python train.py --n_kv_head=3 --d_mlp=2048 --positions="learned" --parallel_block=false --init="uniform" --lr_head=0.00557 --final_lr_fraction=0.0 --steps=4162
MLP neurons of a small language model. Each row is named by its layer, matrix (gate and up: input weights) and neuron, and shows model dimensions 592-687. Each number is 500 + 25 x the weight over its row's rms, rounded and kept within 0 to 999. Numbers have three digits each. A neuron's up and down rows have the sign that makes its largest values positive.
A block is one neuron, or neurons of one layer that tend to fire together. After each block is what it responds to, as a language model described it from the Wikipedia text at the highest values.

L8.gate314:501455484473509517511525514485496522448508454510511474490490511509473506457530515491519503534491497495525517483492508500472478448483524511490472515490497482526512518490493538478497543483484512480469479486472479519476443496472470491504525440492511482503506532492484490471526556523484518465
L8.up314:494497516487513470529514536463489503502545499519528518482499482508514454491469498473510525526527538492496470465484457531497508461513459531432531520489508505508483477512469509492466486528473470523462486509464511484479478492489498477521480505486499491489519496492511479462465504465469530481
L8.gate353:462495451538491498504504481480501549482501510503494520534459511488485519483487490546520510491492512480488532503530477453512479470492467508503477500519487479486498492447527507507533509523509458464472507529539469534512503498510499508513507491527512515514505475523464511557416512478479492484
L8.up353:484512518470495490481527493474508491511523476511517476523511502523496467538527473484503531463497491476458534529504509528523502506485489486490454536550498495501522499481492483494501541529508495516540499521502509500505533502498460469466532503530495477466488555548507490473452526496483515519
L8.gate689:458533526484510471504486480505536524482498500489502492521470490449510468508539460498512561527478491500499493458508546466492485505483498510483499502516524516451526486516584487474467470492461505482525519523471487505487506500532550498474574537462478468473505528534534474463544458446491515445
L8.up689:517459509493500544471557515515527477546476468494494481479506485491479562508454503467446469523507513538521553506542456509540495489499499541502468496507496528517531512506468485499562564540518496483562489512513490507482484538512460506493497472493525504518515525472490493501465508511540490512
L8.gate718:484478500530489534468516544487474535496516493502535539486552466536483505510473497546517530485438510479507519481509517533496505467514484509499482527468465491489557497524489484530523521485502520498485488532517506515508514491489500512480480496509512498477505508501519430506432445518516518528
L8.up718:523504536480523484488448525491447508462491506491498479500508499493533485517506496502503514501460447504500510506476509490509481520449503489467477487483505482517521504478507526461483520464502492511513520473502473505464485470500501489486488540475449511504508486497501514474485528545526464500
L8.gate1168:549516526529502521508520499490489497502469483570525492488486503490460546532481458518520474515495508478518486530503506510504490498464503533491515501478504552542496515469544535520491500478500514461447504515504483534454563529453494515492538546531512535550498504509487495523476491488487500472
L8.up1168:499520507524520525482516453507472473463468484525502517477497519546472461518527540541473509505468527482491521496483543541480494518516501527514451501509511531523501460489512521538510545485482507480504492487504516485537463484537497510497535479543522516478500485510510489511520506560470465510
L8.gate1172:465515483476525489485454504531459557504528473506498509504550518514531488469502516494487480485506570486529465523517489526470495458489497550487513513519533498469461527494518503505523525475466525539539459522504517471523474545500516502501497482465520482480510550458534485474556516531482497498
L8.up1172:467474529465529506510511494544453507456480527498501506510514482519469501470466508524478491488456504494529502492497521537477501525504492457529496472510507492493491514529512521468533513465498463496508538518490481480491506493514479484479474471511514479503495494489476461497519490497534464468
L8.gate1260:495473487539472469483510530465475459525470480492466561499489455501520574540487485490458533516533479495520525517480506498514513492465511483495511479510544481488525490553467493499498497484445516574521467519510527475458483508487524474481491503484454546502548496482503507447504489549488473490
L8.up1260:478499517520492523478531521501472513490488529463508492504565484473489541552480522488482507469503471487506505456508472478507515492514487497467501469504550466510533527519450532473495532531429498520505481466512515523509479483490513455503479548489543534514529500457521510445510476517497514460
L8.gate2045:497536529498497477554486477459512527498504482532489470488514547474498489508491497525511469496538547467475493548497535554523530460506507499481478509474516539525523502506514513520536524482482492489547503524470496484483529508504483435557527502513466490475521521506504505517490506497471486497
L8.up2045:461507529546510512505473523496503457512465503478469502508525521472501509511490530489491519506527491490522531493483527527524504522528474542490492473454515549447491507546458492506497554472496490520468497500515445514483529526490555511503476460504533481462499538483484512545517493513493481493
Description: Wiki section-heading markers

L5.gate339:485498501518483454483541458475481477537527518505537502479456475522558498530505518499519483544480498494508496514497480513486501506501494531508498505487534495507513504525504524515494500468473509458560494488494499510452482489480488548495489466476515492477470506501481487480544468514468482535
L5.up339:516479503513475493483521543442462480529504480494511517461451472508545487533510559476510514501482477495508493507458507446486536497506539527509515529509534499511527511515529518523482559495471518508515504497434507521495479461525554531494486487505505487505458489497487449488503464533476495545
L5.gate908:494512506507504479484464500489493514521496492478499495474445486500490489511480541488457550529470493513463492558502490547515475479500519530520490482471459496487502560508536489522507528478536485479506475449486506567476518461471516520480498502501499505427516523496494495490509521520445473531
L5.up908:494497469517564484505523480454464487515465514507517550494451479548471517507513508500494487515519501536488488509500532511507488466491546506537495515480502540487494530539461498493533482506489518501465520531463468540476531458498518532499493508499478442489491484483491507530476472451565457494
Description: Adjective-completing suffixes

L10.gate716:480511526484480470508489459516530493532547457494561531517537520488499505478500466487526522469505489474534537477527481560510455508520497487551503529495500480507506437439482514511548499437528542513471481491458542485507500501482495508473504525505508503536507529531485416507485486493510532472
L10.up716:476503543518517501548520512514563451533488515474507529508510485539458526476514527511500516494537458532465494514508489499467524510522482509529476496480495502478517539465529495509524550490545453493501518530530518545500497530495542529460542483472484480490483493449507424468523503490508491488
L10.gate1125:476507536534490484529510484512469508522507506537516522482506481518496477491467483481481511467493501479491567474531506463509500502483503489457497513504497495506530481501506491487542550476479457513512508464490479522536463488526508519491558491483489501526506526483502462474462523513480515496
L10.up1125:500469454497510478500487520491443454553459497524500524483476516540507521501488481487478526474518482482465502480578524530460497492496488468513522508505509452461528492499500511512497469481513491520543508495540512509529473494519499503446490532519498520520549479483480465523524506487470468471
L10.gate1589:458501552466473534489492513510477507529496524480513460551485500518522489525484540443477510476498479531511516500531524454456504542490507535491514521488492506504508483500500469488499542414489476512528486482494528519479485518527508522497478516493516512488491479523516516480464501496490491509
L10.up1589:498496504491465507538478503461526426521453480502504533496521501462513512459499510499513471495522528454483501511458474486499489494542476458496484528518496509481505471521504506520498510476502531508479493508476522436516447516526538498473524509542461491529498532490548469466468487471493491482
L10.gate1654:493468493473514524499517474497497507507508488460488544505503470498490521522476500501533482478505535545523502506462509517484512502458494519499504496501501511510531487473508505519492510501511510501480545506475508495492530491468513477494494520425525517507522454487498528491562520533486421545
L10.up1654:507473542507478532537512549540509542459459492478497464521476517491535517462476491486493503506516490465482444493530503505472481509546471493547466524472538508512501512492470499495517500487501485549521526458543508489477513501454535500487415508482504488490492477484475546484502527485457493525
Description: Wiki heading closing markers

L5.gate108:487536521504517507485536487518508504560488484499538517563487500520532481493473498481517485494521529502499484492480488492510517437498485507509540502505462475521536499500526494514440507531459498478494453462513482486492482518443511492541520513479516467487537497492482490515487503501514487509
L5.up108:558536509530464491497517467499468478469504527490521500483549483517550500501533500511523496517484510488505516519511495519514523460479510477493551540536489466462514476517500479492482518484485461459486445520512471505443502512491540468471507517502476513477505448505498465521522508497529452506
L5.gate711:524492484469488535494499450483503469494511483457523469523523510531510536509490506474460488469522468523523485479487515503477492478446494558499495473513505519469482478504531516505490534530504451480497496497533482526522488537508479535492515553533480480460534474454478511535523500495485486494
L5.up711:502476491468507464474497472501525487527503472518472491555475504463504526541513504501494542465494475487519515484505543520469495481485523550531511500499479476548517503482482491464512526517496496510519550493482505512519511513501514547497485548549515464472516505496475474496548569484441510502
Description: Contrast after negation

L8.gate295:484499517466551507508508502498530505529501508527511491513516505493475474492509516530502516527507508534514477444520478519501446523536534496544515541511513506493497464477491498524541538501474502466499497501488538498514476496522532517506537511528480527473496533458487510458514469464511495491
L8.up295:521513525469481477515509459523497487529502486527476508511486479510508497505527485538487491518489496539522519512489521501483544511497536521544468522513504506504459499507512500495528498491458533554531512472505497525501537488510512538468529503530517537504511468488447551489551481501491538510
L8.gate350:535515484513508522438520506500515504512504533497465512544471502546504486499445510526454486496485522494490448534478542496488503512461490492525474454555491505469476552526505494548498512494481518518505442522464478498517458499490474473525513481500495505507493535491511481502478529520482491537
L8.up350:524505490503510492505537529497543469479477517506433532514509528484521493495492507495502495441507476510456514482486510464518502530528494506494455500482483505466489483528490472511542503520509479514477495529518516481473492544503494516470544504480518506521511454508476513475487516477533506534
L8.gate512:515497462487499488476535521523545492478467506458505550525528536510487519526535533503504495473486513466486474475477488465472495492501515495501508488514509494476559477550492530488491507517511478514477491477505476459536479525526553482546495515482492521474491513493535541495478479491454557516
L8.up512:477509532495551519497504517501446505544499468516521487500484553488488515519484500501494497464509503477546479473475501476497495467508516509554548510506505497514451492497521487519529520541449510526447526500467502525517493501509494511469470522557500526519500485480452471493481539509499513512
L8.gate727:506475518488548507489543472483508501483509544500489503550449539482510508474512532516461488489498489500527453473545565498503484529523481476498481490546514523526426503505507510515516505503478498517507498454489476473488505496476499471503501454470465516483471469499481518489500484509519508474
L8.up727:494492471460508507476523517489535491532518510514524489500536497508448466496467544535479504498501461534545509436516508523481449532524454433478496471515465475451504463512488530497582493526500490547479483521491493500509495470526499481461509525515507501507511521515512479459520501495466546537
L8.gate923:470495504496567481514488472522509511455515468553456563497495509432537517480508522483498458474462522468476493450519520491522485516501501490509512524530499464475495522488457460502507478497520543513549522475496511506505491506470513485501518514508499471527518518506534485469533520478514520547
L8.up923:431518494493470523548500501517504530517492531523489469494469568495503496462489506509493473525529471449519489465484488507482499428453490464498488528504509532473511460515505518485511518512476574480491473489494503514542565530473485514479501504480510498471494489464472498468507490508496491510
L8.gate1086:500525470492516462498499534465525472531519494470483454527507486475482509508505511492436495512473490503514488492529563474491462487500470514481556508460492500516480515511513486494506489459501494564469483518514538505514521512526478530536508518469499504522564456465527472480536467511484472518
L8.up1086:512487481474522508528479524537506489545508495463498489526504556503508483541500472475483501487495493462494529486541468510500530446532507471527492525535540497533499485478505501482509484487534500504514476501495517476478487507529487481498496492481503471503474516505511504493509497518506503487
L8.gate1108:499592484467517512554533483523507500514505540523505508506527516492507523487454512514511500500536508524540506525542525468513466502491475485528521507497519541471506509536484506506525525498468461495508500493482508505521484507518515447494522546500488501519502513500475502507520517415481460516
L8.up1108:457496547521517532515494512503495501476512496532450508537495535510479500490528508534501496483509456509492498530482517542510522493508510489522495503499499532548520489540473519475449530522517519538492489490542516459495461524517519548489494524508509480505455510497474555470507514487537525501
L8.gate1338:469513498453531501513503466443510498472493476543525524460480506503515565470524502506448519514506523495514534519518503520461508507486504454533461476488523518515486462497509534506503530505460534490472449521547488525490465520484528499505534492527500490457476546488484489489527468511492486479
L8.up1338:469459492494483496523530496509460541534493458507484512542496511511492524503547516503501490508517470466529521523497517536490564489524495497562484527481540470500525492511481510515483474490512532503519499507517488473472520482525507489479556479517536462489460541490476499519494463460547527500
Description: Clause-linking conjunctions

L10.gate135:525498497498464516505554519491489468451504479541489474508520484484476464466491481486473496544488501486429532462482504451532510562503505516502495483508496463523543542545533493502554507527506507519516489476498497492505496506530517539556475486485485482528508506543502504517506502525467471488
L10.up135:481441557523486550526498546458534484521502485490515517506450480527555467454454516480437516528496512529454517476467507488435503506485508542491502467463520529528520508509522532479477506450519547516526467456473495514531504510507497507489524528474508489441493531480539467501488545482499511479
L10.gate869:431485536467470484470494459519491505532518510492509513512453514474496441490486570477467558523503514542557541512488439504492538465476492532473475493505463492477547501500540523479453508501509508535485532501527482485488535571482466514507492537496493480481529511455507503543523510479489507484
L10.up869:503503460506473498523486489494499508494497486508481477491478525496460496472496450488514486511512487507535466488548512515463512528510493496470480495500505569549514525505502522485468486507486499495448521509473505473437492460502487528524482512452495477473475453486503533503506497499492531486
L10.gate1302:482518514524524513524520527507494529466518477536480491498509489522483514449488489532506557518504503494501470449484495485503552514465547493481504477474528496535516508539491466494556509461517526512519469487515509464495489487495514491476528484504508519500518513513539555467489476513494434460
L10.up1302:521515544522499473532488501526453479506527513508497533537534483462485521499460463490502472470496486549512518524483434471535508501513492498515539519506535534554481515516505519487519512475506535507483455477445547521493491476508524483501488484514502539508441491435518570504539448510506495480
L10.gate1521:493500499473484492488515526475545463514519533505508508521487472480510508499490483483534524492522510496522534518500523538483506527472499496497488522465548523534509547471534534500499464446514526514543523539474524468508489561496555492471486473460458523462494462518501483480497499488490470494
L10.up1521:507460492514429531508536528455542472531547497540512522457464530504488538505498500498488532466471518517532510480511493503455522511480510529504489461512517499569513508456488522511520490482499481527517477503521503482473528502521501487505468485508499487538489557556510477442447478458471532496
Description: Pre-noun modifier completion

L5.gate109:492456523507484489518533530486467539495512546489454467514541496487455515500493482491469508479515506487513473541499512498533514488515509514509502525489523477503507488533459506498555492453527486457478518535503468485496481513505457508477469529498522502515516507521483496496531483559495469518
L5.up109:502483487494484461507468473550513518484485495510509437540508505495517501462448461468480471509526481484499465527510516501470482510505480472483533475437471509490495500504477494506504548467496473521482474535495538480525539525493509457543439527507502508507508531525427539489532490528509504497
L5.gate344:499432529533467491466495504520533488505463509521537498491508531514510518509488481559418429525440476492475509502479486528497555520491489482430501517465474510460482457494517513526560518461527522490490491512511461558503497450491499534486444520469498499463554522519495494511490498450528517502
L5.up344:535459530490494462480487520493529482517480491503466537480521477508487511510450508523470478520532497506490525552491485512496486491528471500443523526502543494478500476560491474492559513491477507500535516531504482544451478505515471556484488486524492509480524527490462550547517515501492480486
Description: Section heading closers

L10.gate148:528531484504478491528490494542501531517473494490495506477521492485544514456529483532513516523501507522483549509504528523556530504500498539491485509517482479541531485540544521499471505482485484538493479538537561518526473486497505525458536457471407516484496489490548502475502513473547518535
L10.up148:516505490488497483539488477463478492486546435453471452501484496519477491471508507500482522530486485536478472500562515513511499557474521500481498528487560491475527496541458488499487521476485478530496513501488484488464491522517467497501528505530503471474503546465518465530515459508489528550
L10.gate394:497511502476505496465540499514488490554559484479489522541492509492479515468498530479508487486506506505529492535535527465545499478512498496490509489527499473480496484487517528495521507510545473506512533526530520513438460496470500501527503491523474507518483523530476527526517506537526528532
L10.up394:517476474498525504485473537482542484523535497472547528513453494491499513548540491511456492456534556511539498539500517473474492495476480509492483535502509489510485489536479540502552519472509501479516505470502503504508453526432571480521512510517460501480467462551489540485523499502516525500
L10.gate1024:461433454471516499496513561480525527501518510521510494536475539502524548507501531485565487528484482506538515504577503528530509463511508533475454547506484516544500510505467515512500492485499496498515491476485512489509498456493486536469506523477432480494525527504497512490508458498472501531
L10.up1024:488484483500497499512527498550523460494524469518536493486514484507525493502530482514473513499496506513541515486527470522472457467482455559499533482519476520503526551506519499513459530459542492525489449478449469531523501530501513545549536534527488504474498497531486508545504507449458528526
L10.gate1334:471532505471469510527576522456539526515496537484480512462484470545485485537526494491540495479547523491544507454508480479474502497489534531477478517501469513464467501524512530573478477507507503465523536497500497501533483495557534510520500501469463499489538494512481477505493500493520517520
L10.up1334:474463516515480491528504540444503495493511513528476482455469502506543524501522490490531466544528518498471518492498533489462508489521536478501528542490476493484468504550480468502492453479483482493506541493539475510507451498515497481507513544466505471460518485509469518460506516448537544511
Description: Possessive determiners

L5.gate1322:464520508482502480526509479536490543451542486454502457553513504490517500511482495493546508470490530495475510552464462490462494502503521495483478518542441479508517470490452491470485537471490513487529505511532509503542508459476520502471476446483458488498494565504518512508483505482457519506
L5.up1322:506477510514519515490509527513522528481533542455540477506523539477480488462488477482530478480515508472452507497464487492491464496511475513536502491546506505501559489479483480495457504503511488498489474510506476490489480477469540501480535491509500487515469523496507492493501502487524491450
L5.gate1721:475494514508489519501534494458493497505544478496508479484512507520502521543513523463491483521465523533536478508516541504530536524553475511483539547475536528445486509497468485452487505473441518460484535532471510508484495489504450542481494521456497510530503489497494503507512466505523518524
L5.up1721:506519482499482509545475534488511484485473497527513450515474521473490481468502539516527488484521541515480487476525496491477505538496478515503501493502477515506463513513534515474535518521476481534485483510478492516498502540505493478527518457495482523470492551499509499513512489482532555487
Description: Possessive apostrophe markers

L10.gate939:486545466506506486479538531540492523487523535461490522519467529516513513487514475505493506517479458493512521468469510501497492516512457489507514547499545527515482498496492540573522504450488498522506456455488546481470510527524516531489563481465505484483476549499490493510528537504504561517
L10.up939:499527467509528496472517514475521507510494488526544490524477542531504490509528493493542505501516494493515501500507540495450477519525457494519465514500468530519496541524459521509453522496448493506493521461490521485485486491504523483453495490474529492451501491457516492522539504510474455484
L10.gate1135:493525535517523492504506495502501471523474495482539477484509514494546506536500515496512450466504493478546510491486478548517507462492450491505496469477484532484490518536510505494448506514518532484504446524505501475517522479505503477450525540441505491510521497469572458487506502496500474464
L10.up1135:490516501502481494469543542506511525476511524523474508491472550521551481520543475477508474484482511514509460499515504487492507478472511446502520472533505461515473503482526500536527499484518515539538508505475516483500534460518456474484494484482475526482535508498463487473514533488516436518
L10.gate1161:508515494489519522490478492485486484510523509503546506586448501530536457486464453483522514511481491524498528519464494514475486489486531473507487487510524527487492507461507516491506525503514524499484522474530516504493469487478517480529519524512460492501503517485478481520546467453488488517
L10.up1161:515412497470502486475454519513518501486475444491511526488465494509500469489525491534510502501509506511522484439494456534476514465479497520501512517527511497553502533500476491516509493554444531511487483483481497553501495504457479522503524508508500549485491489508511476506480514510533513514
L10.gate1588:520467498457522479501462523512515481484469496464494442503512511515502471474566475496559498508491481517489501501487504480483490497496535522524507541503473469477534475497500463485465502452469536511540504499548522566505498532473525483505502520505508533457473500524516508501493517491531502498
L10.up1588:521434516555506490477522504501497522529516472504496484471498555487491506492514540513478488505503470527488529586513464512516494477502464503539488522523520495485493522452499483480510491523550476491514448482487541536512482525448527501476466508511529500468434517517499516502467515490470494458
Description: Clause-joining "and"

L8.gate587:508568476510491516507455478531554512519506504460497523497471541487506502515517527499474514470526455486477493469525513500447524490493489507514500455531542521481467510505515483518527480482507522546526482481487474501525518506509526507539471543492487470459494458504479501536505558514494535497
L8.up587:510561487530469531489493519498500530505482500506536519533520518531538513519491509534537498455514476508505456491511492469500552502498502483492479492476498552482512488552492503482517476493546518491503469458498488484522513512529488478500471538513496539503499484543506457483481484447496497489
L8.gate661:535479524490521541514493509523533491447524516530498518474544510478533472490497513477469490479521508499519506498476504498509523413503512505506503511491517521487506475475545451517499499526474509499523522527450492450477504493536474490489478503513509509515475500501527480482478485539482511496
L8.up661:493464486503494502478509516513462581535502491497503522498540495476482493552529513499529465511492481511487551415507510485468477495530516497525460535495483471493534495479472527464483490464499524465499522517531511471511502516504481514549477504511522504503483494505471483496516505469485506487
L8.gate1117:527542497468495444519491546525524466528527507485530488519470514472478524539522517516526495492531499510503465498517542494496477525460487540537525487488502506460473472496501481494508464517479519495459520505452508473520523515504504464499506448500461510496522519528484503507482476517468460493
L8.up1117:531537507476500531455504513509537523467497467531519494528505537491493514534494543478523494519458490508533471509501496480484491496428516451516551495498525526445487508529535512477480527497500479522472526480492490497483519528526513482490465534579474554511545501474511555496487526467469492501
L8.gate1354:456538484466517471506469548476483533474528505488469482509498503514505453477558517525486466501508549468506468494505474516447502466530490499481459481489484533452507466551510490509500505530537498477505506472439523504513491504516511562502498533491487557499554478525520532489519525524525521491
L8.up1354:508520492488533525476514485499501476509468518472505549546499516489508489434551504505467500452463492453566522513514495486466509518517476508526460447550532512503538474510509511541524503535504540489530476466484509495478494534541476505499488467489512532510469508462505473509509476510534513500
L8.gate1407:523522508483523454528544505503493497492457489502464483515495480488514516546488503483517483530496501542539522517501547467536531454514524537452522487527460514517531530466523503473492498517554468511510466498496534526479485511493488516507503490502496507505459501517501474518482466475498508543
L8.up1407:535498488514545488505480505482476496476518507488544490489514504494547495507476503451495507513515515516538497549482496513517534484491496535488539517519510515493524555536507504502520502516514511484519496559498507496419505512523475487517555513548447494472502489484503456562544465524479456520
L8.gate1662:495492491509494535476491530520531479540475518461507485501524560505509493523508542474518524531492479488489506469516501494484486456479502517513524491467480498487482514476521523536486521470525533501537501523516487511532478492521502496472488476503487497487486483511501491472460490446486500508
L8.up1662:508528504476525535524499550426519461495520488504533509510515520492460484547454517495518504490539511483507529552481502441475479464531526530497529475498469507493479521525528485477495517489500490526542519538468492526499533508517517515513475473461485542499475484562471510451480523485517513510
L8.gate1824:512513492499528487499474508485485469473492487498473495515505469496570513561491565512480532524519528482507475488534500518545455491482502510488521551531471501552489491521483474479462466494487529475484475502492524486506517517493443538497520471532460497468450547528503535522523497498501526543
L8.up1824:489523450505470481530485533456463519505538538510510461482499468505507515485468508530500515573546508512519495544532508524500503496466509471472518530547455503467522493506478514515458506518459481488501496498535523500506492504506491529502519511531485477494503544528480508477491501515497497555
L8.gate1936:520513479501515522518474532498531502504469499444490503469507471501491482552479487521461498514498502504462508515495495520484539487528525522498495501543518505488542497509535541477477443481546517485533504509490444528494474488523518519535494533543570501472539495537508499521520510529497519515
L8.up1936:518589502499538479508494504492485508516507536524518505467498518545471433478495507448516486513503504512489495494505498476498495489520531542520512490488531465521492498504520485442492488535492467517475566505489544468450526503455526515506528475519519504449519469498525455523527500523557489462
Description: Determiners before head nouns